Weights of a small GPT-style language model, trained from scratch on English Wikipedia.
Size: 14 layers, width 224, 4 heads of 64, MLP 896 GeGLU, vocabulary 2000.
Architecture: LayerNorm before each block, learned positions, no biases in attention or MLP, tied embeddings.
Training: a variant of Muon for these matrices, 9189 steps.
MLP neurons of a small language model. Each row is named by its layer, matrix (gate and up: input weights) and neuron, and shows model dimensions 64-191. Each number is 128 + 24 x the weight over its row's rms, rounded and kept within 0 to 255. A neuron's up and down rows have the sign that makes its largest values positive.
A block is one neuron, or neurons of one layer that tend to fire together. Before each block is what it responds to, as a language model described it from the Wikipedia text at the highest values.

Description: Education institution slot. Prepositions or colons just before a school or club name in biographies (graduated from, degree at, Education:, 2012–2013:), plus the word-start piece att in attend, attention, attempt.
L7.gate491 [170 127 116 139 126 156 144 126  85 107 148 122 153  95 184 117 108 165 129 154 113  70 152 118 127 117 185 128 136 123 131 112 152 115 135 133 110 135 151 100 133 140 137 103  83 114 106 168 105 136  84 165 126 170 161 171  88 126 112 118  96 124 164  94 136 168 152 130 166 152 151 152 125 134 148 136 111 126 111 118 151 129  52 121 113 135  84 127 136 100 162 140 126 132 121 118  99 111 110 112  84 128 158  88 100 109 151 103 106 110 160 129 132 118 116 122 123  94 155 137 160 109 109 151 136  87 162 129]
L7.up491 [134 104 131 107 148 168 114 136 154 146 144 113 136 124 123  89 124 164 149 127 149 106 131 158 116  95 131 126 127 151 162 119 131 114 128 142  97 142 116 119 123 162 150  97  88  81 100 159 134  97 124 131 119 148 140 189 117 123  60 110 129 126 140 110 143 150 160 152 161 100 185 156  59 116 157 139 105 108 100 115 136 124 114 123 118 151 117 130 122 103 138 108 176 133 162 148 104 112 149 110 123 142 121 100  92 108 118 174  83 128 114  96 117 101  92 151 129 156 154  90  97 125  99 113 134 121 133  97]
L7.gate499 [123 146 112 143 140 107 111 131 117  89 145 160 139 156 140 153 169 155 158 137 111 150 109  88 137 146 117 159 187 161 134 108 143 136 140 147 100 133 140 162 101  89 127 133 144  90 120 128 128 119 106 130 102 164 108  92 148 118 131 112 158 185 100 130 123 129 114 146 123 136 122 108 119  99 221 150 148 120 124 138 151  92 173 101 132 142 125 116 124 109 156 158 134 120  86 119  92 130 117 111  94 156  97 160 148 122 155 104 134 131 105 158 107 133 148 103 113  97 133 123 138 133  88 139 141 167 175 113]
L7.up499 [129 149 131 146 141 158  80 173 146  88 136 136 155 146 155 173 112 149 128 146 115  92 110  78 146 161 118 107 160 110 128 160 162 119 162 122 113 130 120 156 127 127 120 150  86 127 120 125 138  95 102  69 142 116 121 104 111 114 149 124  99 152 111 136 139 126 140 110 109 134  88  88 108 144 107 135 131 128 149 135 111 134  97 120 171 153 121 122 121 133 148  94 139 120  71 120 124 177 102 150 137 127 142 160 109 134 148 120 157  87 115 128 112 146 197  92  92 145 109 123 117 146 119 117 172 171 137 136]
L7.gate505 [ 75 176 137 138 145 136 138 121  99 121 107 142 127 166 114 143 152 141 136 111  88 100 148 138  80 160 136 157 116  94 110 156 140  88 127 133 144 153 156 105 141 139 117  89 110  91 126  94 107 106 121 137 113 107 112 120  94  95 136 127 128 120 129 137 148 143 108 144 171 144 150 128 149  96 139 129  87 150 142 170 111 197  92 113 100 134  84 109 121 138 151 145 167 164 114 135 147 160 126 122 151 135 130 101  96 124 123 128 142 163 141 149 136 117 113 108 112 125 121 102 133 100 135 132 119 129 179 130]
L7.up505 [163 106 117  98 136 179 163 136 126 148 132 149 122 134  90 126 126 137 132 140 100 116 119 132 152  85  88 110 139 120 134 107 103 151 127 152 140 150 145 138 132 122 124 121 134 102 116 150 116  70 120 144 122 112 119  98 113 139 155 139 160 128 127 161 169 161 106 164 131 102  96 159 125 117 120 131 102 112 128 145 119 129 145 101 104 117 143 112 121 161 202 172 108 108 102 135 125 134 102 190  87  76 103 123 165 133 134  99 120 105 132 106 161 114  84 146 155 132 185 104 144 142 137 111  96 112 161 134]
L7.gate882 [128 197  74 109 176 121 128 173 105 109 151 123 116 151 148 152 163 144 127  89 178 108 110 126 116 135 163 148 113 144 100 148 148  95 178 102 128 152 105 104  95 129 111 157 142 125 105 104 161 110 155  96 104 132 121 112 122 158 118  94 137 113 122 115 122 146 142 140 144 114 156 149 113 154 178 111 123  98  96 115 161 109  76  92 127 143 145 138 126  95 169 125 166 133  84  91 123 131 151 142 143 120 128 106 101 125 104 109 102 141 127  87  96 138 164 129 143 142 138  75 138 130 149 131 141 129 134 147]
L7.up882 [139 171 136 123 118 138  92 131 157 116  86  94  85 170 144 160 106 129 124 131 139 106 123 110 100 126 153 146 124 200 123 123 109 117 158 139  79 120 135 129 138 132 111 133 155 120 105 140 123  76 127 118 152 181 145 106 131  94 134 109 135 112 103 161 146 143 138 166 119  94 169 136 104 133 137  99 152 134 153 135 148 117 142 113 127 142 128 136 142 137 140 144 133  89 111 138 169 138 132  85  95  98 128  89 140  93 145 124 136 119 152 139 126 117 125 137 151  98 136 120  98 152 169  79 132 136 120  95]

Description: Of before quantities. Mostly "of" after measure nouns right before a number (altitude of, budget of, population of); also word-completing suffixes such as -ly, -ately, -ement.
L9.gate134 [118 167 138 109 104 132 126 169 112 109 120 144 112 133  95 125 134 142 139 108 108 115 137 148 131 137 148 127 159  62 159 124  98 138 131 105 150 176  98 117  92 129  92 142 156 112 111 153 105 152 154 134 128 104 132 138 147 146 191  62 112 118 108 153 146 114  96  82 119 124 125 151 186 156  93 126 105  73 131  94 110 149 143 107 149 135 127 145 129 143 177 145 101 136 128 166 114 130 131  91 121  91 146  87 155 174 108 147 176 142 126 122  69 136  97 159  94 121 118 130 110  90  93 188 125 148 121 114]
L9.up134 [146 159 105 158 156 115 141  87 120 118  98 144 138  83  85 122 156 123 158 112 105 155 125 153  90  97 132 120 124 117 129 134  93 149 127 140 129 137 126 120 128 128 116 156 139  70 134 149 106  96  94  83 136 103 124  98 196 119 130 139 100 151 184 113 158 133 103 133 103 128 127 144 140 181 108 119 115 104  96 100 104 140 132 110  86  69 146 190 126 135 136 146 184 105 137 128 119  80 127 102 152 133 123 113 152 160 125 139  96 164 100 124 164 163  86 134 121 174 114 104 101 126 133 103 118 164 158 100]
L9.gate286 [ 93 111 111  97 128 182 128 154  98 130 140 129 126 110 119 136 119  99 123 100 142 123 143  81 123 140 133 113 135 114 122 139 128 122 129 115 113 156 118  94 102 149 116 118 120 147 170  88 134 125 111 169 176  99 127 112 129 134 105 149 110 103 141 142 112 162 132 124 144 111 166 128 140 123 107  90 141 107 181  71 103 118 148  96 144 132 116 173 130 183 145  94 168 112 111 139 134 158 103 128 113 159 165  72 114 123 146 116 139 122 148 127 143 117 122 118 180 127 154  99 122 126 133 110 147 152 128 148]
L9.up286 [143 122 131 135 132 168  86 136 103 180 107 181 131 133 107 111 131 168 122 134 115 144 128 121 114 163 120 131 110 105  87 136 133 149 161 190 134 142 140  70 140 156 111 108 122 110 172 114 118 135 109  85 110 126 106 148 119 114 154 126 130 102 136 163 102 113 128 144 129 123 137 176 143 167  70 139 165 140 150 123  76 154 150 116 135 118 115 133 152 107 107 110 119 120 116 139 133 123 131 112 137 147 122 143 152  86 138 132 187 112 127 129 105 123 133 118 116  81 116 152 124 130 142 131 165 116 164 138]
L9.gate709 [149  98 167 130 112 126 103  97  75 123 166 123 184 131 100 115  88  78 115 147 123 121  88  97 112 131 101 128 102 162 130 122 148 116 118 141 111 161 154 134  91 158  98 125 129 156 156 112 128  97  97 156 111 108  95 136 138 136  96 119 135 175 118 129 162  99  96 111 175 132 149 149 172 130 149 147 118 127 114 109 141 145 167 136 121 109  89 124 123 145 164  93 111 116 113 169 139 158 138 124  67 140  92 118 121 136 109 145 169 119 140 137 110 138 154 111 174 134 134 104 120 106 131  88 127 130 136  83]
L9.up709 [132 146 163 121 128  77 177 140 144 111 153 101 115 109  95 143 123  99 130 116  72 153 142 101  97 113 123 129  91 127  95 100 153 168 107 137 133 110 148 142 126 133 126 137 143 111 122 136 123 144 100 141  87 117 122 132 122 178  95 123  99 124  84 108 152 134 108 151 149 140 168 219 142 125 113 106  93 109 176 130 125 165 128  74 124  89 118 127 113 156 128 146 155 107 131 147 116 138 117 112 135 134 153 100 123 163 154 133 179 152 133  94 129 139  66 127 152 138 145 107 161 116  84 151 124 130 118 116]
L9.gate880 [111 100 108 160 140 143 147 122 113 107 113 109 138 132 130 119 122 198 136  82 155 148  99 111 113 121 118 120 136 133 120 153 196 108 107 148 122 144 142 154 105 112 114 138 139 134 137  93 119  84 143 114 122 153 126  77 132 145 160 148 134  63 113 163 124 105 123 136 156 121 151 121  87 119  85 123 144 137 126  97 109 110 128  73 146 162 101 112 117 136 128 109  80 149 119 129 129 128 163 137 132 137 166 112 139 148 184  94 167 139 120 180 117 136  87 190 128 163 143  96  95 137 107 111 148 151 126 105]
L9.up880 [178 129 156 127 118 167 142 117 102 168 159 129 149  84 111  93 118 102  87 125 122 131 137 143 171  83 128 134 144  95 129 179 124 124  76  84 184 160 189 146  86 160 129 119 123 102 153 109 124 149 131 102 136  87 145  87 148 128 159 181 123 150  87  96  73 121  95  79 115 121 112 155  82 112 122 141 118 114 111 138 124  87 164 172 123 174 113 108 144 125 100 107  97 125 150 164  92 102 113 113 131 148 120 144 142 126 113 148 139 122 119 108 121 145  70 125 146 122 142 112 133 172 161 151 123 139 127 120]

Description: Biographical life-event anticipation. Tokens in biographies just before a word for a life stage, degree, career or relative, such as his (degree), gr(andfather), d(aughter), stud(ies).
L9.gate227 [121 156 147 124 157 143 152 178 142  94 123 134  89 163 161 170 142 168 103 114 102 142  60  98 154 124 133 136 110 131 128 130 128  87 132 134 104 101 115 117 122 133 120 110  98 107 111 116 156 124 140 125 140 100 138 103 161 140 148 143 147 100 113 158 168 143 129 110 147 113 144 177 128 102 116 151 135  78 114 115 143  97 132 118 152 106  98 155 142 128 199 109  97  88 130  99 137 152 121 170 130  81 107 102 162 129 144 112 149 135 108 123 144 127 107 130 113 135 119 111 150 144 167 147 142 141 169  95]
L9.up227 [ 80 160 155 125 127 117 155 112 144 102 134  97  81 180 103 174 107 155 122 124 125 147  58 127 148 117 150 156  83 145 104 162 173 144 136 139 111 108 116 148 124 137 134 130 141 132 132 130 106 117 106  89  81 131 144 120 109 125  94 129 139 139 103 155 130 143 127 161 161 151 119 152 156  94 128 114 138 138 138  95 152  94 121  83 171 135  87 131 183 132 164 126 133 116 121 127 159 118 135 138  95  87  55  82 167  92 150 144 185 148 112 137 169 102 119 160 140 125 122 123 124 132 171 105 142 144 156 138]
L9.gate339 [129 170 119  66  89 137 176 124 126  99  86 134 140 167 103 140 119 125  93 142 104  97 132 112 134 138 144  98  81 135 166  94 108 107 131 148 131 136 154  96 143 136 110 136 154  76 115 106 165 139 134 133 151 120 147 123  62 148 135 119 148 130 147  94 157 146 131 132 116 118 137 151 132 126  81 139  95 145 131 117 151  94 115 114 188 127 107 134 134 108 142 116 156 151 127 106 122 114 105 138  86 106 110  91 141  96 134 150 130 121 149 133 148 143 144 163 105 135 115 162 117 146 147 136 163 163 159 129]
L9.up339 [101 116  95 156 122 128 123  88 127 131 109  91 131 134 140 179 173 102  99 119 127  83  86 125 158 132 134 150 101 143 124  67 113  82 155 165 101 109 132 123 102 142 112 180 136 124 133 155 123 143 140 100 113 141 172 144 141 126  94 126 120 149  78  95 134 143 114 186 132 126 127 151 126 124 133  98 119  94 133 123 131 112 148 110 121 145  99 126 166 119 164 144 119 181 143 111 146 172 157 153 141 114 116 136 100 125 126 116 180 145 135 153 163 110 161 122 123 114 148 166 115 115 146 118  94 147 148 169]
L9.gate417 [115 123 120  96 144  99 126 149 154 108 121 104 121 185 138 140 177 124  96 140 131 140  87 108 108 136 118  74 109 122  97 168 146 155 143 150 144  90 157 102 137 124 134 176 124 131 162  92 140 151 112 125  96 118 156  83 144 137 143 139 149 149 112 143 129 172 128 125 151  83 141 160 139 139 100 112 108 157 175 116  86 114 163 171 160 148 143 112 147 130 143 171 121 119 132 112 113 163 122 133  85 101 121  94 130 129 146 103 175 127 125 118  86 158 119 148 169 148 119 120  90 146 107 119 163 135 110 137]
L9.up417 [ 55 160 110 138 137 128 133 114 145 127 130 121 109 160 127 115  87 112 115 123  81 108 100 112 120 137 155 153  80  85 127 142 151 141 137 117 142 104 152 120 158 129 127 124 151  99  78 148 147  86 145  79 155  97 122 137 139 115  91 129 139 136  97 120 163 124 104 147 119 137 176 161 127 173 135  99 124 146 111 115 161 137 117 173 126 121 145 132 101 121 148 118 172  96 145 133 105 175 184 104 126  98 127 133 156 125 138 134 151 133 109 145  72 115 141 149 134 128 148 122 143 153 137 153 126 180 143 142]
L9.gate619 [106 151 125 159 115  97 126 153 111 102 120 118  77 197 124 101 151 121 120 113 111 169 103 131 151 127 119  96  92 117  62 133  91  99 127 117 128 102 128 136 108 108 110 131 149 110 160  92 142  96 134  46 125 141 120 134 111 153 101 149 163 160 100  91 132 171 146 110 150 121 130 155 103 112 134 131 139 160 111  96 101 141 125 151 150 142 160 105 146 163 156  94 156 141 118 142  83 129 123 150 134 107 143  80 156  95 101 114  93 128 138 116 104  72 138 152 109 160 142 124 143 161 127 140 152 134 147 137]
L9.up619 [ 82 109 122 145 113 143 141  97 178  89  96 161 152 130 119 141 114 148 155 119 132 195 135  68 157 130 135 101 158 118 142 131 100 149 117 139 111 115 131 139  97 136 117 115 117 122 133 135 107 177 144 137 111 113 126 172 199 118 119 122 123 121 105 119 156 103 113 113 119 123 138 127 112 144 161 112 133  91 146 137 156 123 143 140 132 147 117 161 121 130 174 132 113 120 119  89 123 120  92 114 150  80  90 121 107 121 115 141 158 125 161 124 166 159 102 131  91 139 108 105 136 157 101 119 127 135 154 124]

Description: Mid-word verb stems. Word-piece fragments inside common verbs and nouns whose ending is still to come, as in ar-g-ue, contin-ued, p-urs-ue, strug-g-le, compet-e.
L8.gate846 [151  97 165 145 180 127 143 122 131 137 150 149 112 146 143 122 129 140 124 115 142 119  81 146 125 131 151 113 180 163  76 148  96  97 142 144 145  99 131 140 131 112 108 133  87 138 112 140 117  84 124 115 105 123 138 134 122 176  99 123  90 110 146  89 116 128 139 139 120  96  93 115 102 162 154 113 142 155 157 159 145 146 105 162 107 104 137 119 172 118 150 114 154 112 128 134 152 125 111 108 140 138 125 154 113 151 137 135 150  96 128 143 137 145 146 137 102 124 124 130 119 124 136 170 145 117 106 152]
L8.up846 [126 153 150 124 199 184  96 137 131 129 125 117 137 127 128 119  95 121 124 152 105 113 104 122  85  91 163 154 177 108 121  78 104  91 116 131 119 170 138 126 161 165 135 134 162 177 108  67 191  97  98 125 137 115 158 113 146 106 105 132 145 157 164 143 144 160  98  99 129 146 137 120 141 120 132 124 122 123 111 141 120  96 127 105 110 121 108 100 154  99 103 105 110 114 104 100  98 117 138 138 112 122 128  93 153 106 137 104 156  86 127 138  90  97 113 122 157 128 118 113 148 102 132 152 169 135 142 102]

Description: Copula and predicate onset. Copular verbs and the degree adverbs or participles that follow them, such as is, was, be, quite, fairly, deemed, where a description of the subject begins.
L8.gate21 [107 129 161 170 102 149 101 125 105 124 172 116 160 125 162 163 122 134 168 128  99  95 117 135 115 116 152 174 163 149 124 137 129 104 135 112  72 147  80 109 103 148 137 147 131 143 178 100  94 140 102 128 152 142 121 111 145 162 118 152 107 113 116 132 147  85 140 136 167  92 119 112 148 129 114 124 146 107 127 121 102 142 131 116 125 125 137 129  91 171 108  98  94 155 139 158 120 157  95 119 171 146 153 102 165  90 116 103 156 127 121 147 105 123 106 131 187 153 119 146 102 117 159 132 109 103 117 135]
L8.up21 [149 102 136 132  95 143  99  93  98 151 149 146 156 143 118 133 119 158 137 110  93 133 105 137 131 155 154 188 147 120 113 169 147 122 115 128 172 149 180 113 166 150  72 142  95 182 154 123 134 119 123 135 140 153 138 106 104 121 102 132 110 132 114 144 112 123 124 142 143 102 126 166 128 109 120 147 149 113 176 120 111 107 161 132 138 141 145 122 106 128  87 145  85 156 130 125 104 123 100 141 125 111 128 126 159 127 111 181 139 163 112  59 121 132 115 150 142 118 190 186 169 103 166 132 123 137 117 131]

Description: Predicate after subject. Fires on the first verb token after a sentence's subject, mostly was/is/were and word-starts of passive participles, such as was estab(lished), pre(ceded), dec(lassified).
L7.gate31 [117 125 104 123 102  86 106 152 162 173 136 116 150 129 155 103 130  88 121 153 105 105 160 125 147 128 104 143  92 135 145 105 112 158  55 113 124 190 130 133 119 139 143 149 143 127 140  99  98 135 116 121 125 159 171 135 157 116 104 125 160 107  54 103 117 106 165 111 131 147 149 149  99  94 135 109 155  94 129 168 150 134 131 122 154 103 104 119 122 123  92 122 129 144 119 117 157 130 114 126 133 154 133 104 152 156 128  96 167 124 156 142 145 124 100 126 126 170 126 163 130 128 101 164 107  99 163 125]
L7.up31 [117  99 169 119 111 135 133 120 128 169  82 152 120 127 105 132  96 161 140 158 127 122 103 124 112 136 154 137  58 117 120 110 143 122 114 136 168 130 145  87 104  99 115 149 114 145 106 132 139 130 168 124 143 178  89 122 161 150 137  86 119 122 179 145  82 112 133 150 149 100 131 177 146 113 156 130 101 158 131 115 165 112  97 113 125 145 128 150 126 142 149 118 136 116  97 145 125 119 130  78 162 175  95 118 101  86 117 160 151 150 123  94 129 126  98 131 138 109 138 117 147 153 163 125 134 110 149 121]
L7.gate421 [130 127 117 124 122 129 127  95 148 149 102 126 115 132  80 130 115 129 117 107  87  97 144 118  89 152 112 138  84 148 113 165 136 157 135 133 105 141 113  57 119 118 147 116 126 105 126 100 103 144 101 130 113 106 102 123 167 116 159  73 115 164 103 140 141 169 149  84  99 147 128 104 129 120  91 121  85 137 162 119 124 146 110 179 168 128  97 163  87 147  82 144 163  93 131 122 111 124 150 148 122 174 175  62 171 124 113 130 168 120 127  97 138 121 134 136 145 134 141 165 126 135 153  68  90 143 115  87]
L7.up421 [138  86 148 134 122 102 150 172 102 125 113 185 136 100 153 126 130  99 145  82 134 115 130 182 159 141 117 149 118 129 102 124 148 107 102 117 123 123 127 146 108 167 121 156 156 157 117 117  90 183 118 134 129 110 129 137 120 118  94  99 128 163 138 156 143 108 139 102 118 115 114 128  97 144 138 132 117 112 153 144 119 128 129 173 116 134 132 117 145  98 136 114 127 125 110  81 169 154 121 127  94 118 117 110 188 137 118 106 137 121 109 132 124 108  98 143  81 138 154 172 152 132 120 139 150 105 108 174]
L7.gate596 [101 104 138  87 150 150 125 167 107 147 106 125 106  90 171 143 145 138 124 169 138 138 130 144 125 107 141 146 157 157 135 102 135  75 122 157 132 141 154 146 118 118 181 100 127 107  96 171  85 167 118 107 108 128  94 119 165 173 128 146  76 104  90 133 125  96 143  99  98 150 121 113 156 134 117 119 146 126 142  89 114  93 140 162 161 116 145 199 148 136 113 116 148 120 173 129 106 118 136 148 114 168 114 100 119 116 116  85 127 108 103 148 164 109  86 118 106 113 143 159 131 118 147 130 169 116 108 109]
L7.up596 [163 152 115 147  93 160 130 116 134 146 124 143 146 124 150 154 106 114  96 135  91 140 129 141 144 168 145 116  72 181  94 196 139 122 111 151 134 120 101  95 148 149 130 122 138  76 107 118 139 147  66 116 107 110 115 150 150 152 154 145 126 132 143 146  93 144 115 136 103 109 122 195 163  94 101 135 148 137 149 169 121 150 109 139 104  65 146 103 117 139 155 159 141 109 171 118 171 126 136 134 144 135 110 110 122 136 154 124 154 116 128 152  92 177 133 150 105 167 120 137 107 146 135 105  95 134 104 117]
L7.gate874 [ 90 136 131 128 127 159 113 123 158 132 159  97 149 113 127 150 135 146 138 143  93 113  86 155 142 119  99 129 139 142 128 149 152 158  91 125 138 136 148 133 110 115 128 120 153 161 162 109 119 108  89 112  99 125 158 126 140 108 158 160 126  76 146 171 136 127 149 156 104 123 129  90 135 140 151 104 159 179 160 120 106 151 123 101 125 115 116 118 147 142 130 140 135 131 150 132 144 144  97 133  90 110 153 123  80 138 127  91 161 104 132 126 136  88 106 163 113 167 123 124 113 165 134 125 141 155 106 129]
L7.up874 [142  78 124 135 113 148 133 103 110 127 119 141 140 110 164 113 148 157 102 125 128 113  93  96 147 138 115 149  84 140 119 170 112 149 129 108 142 168 153 120 118 101  81 147 131 188 163 109  92 155  98  88 117 136  98 188 160 113 152 135 131 113 108 111 114  75 143 146 147  77  97 115  86  84 112 150 105 112 107 131 116 125 150 130 100  99 166 131 126 174 131  98 113 112 122 117 155 147  88 129 116 129 126 106 100 106 118 137 165 103  91 128 135 133 152 108 144 154 137 120 151  97 111 120 131 120 129 174]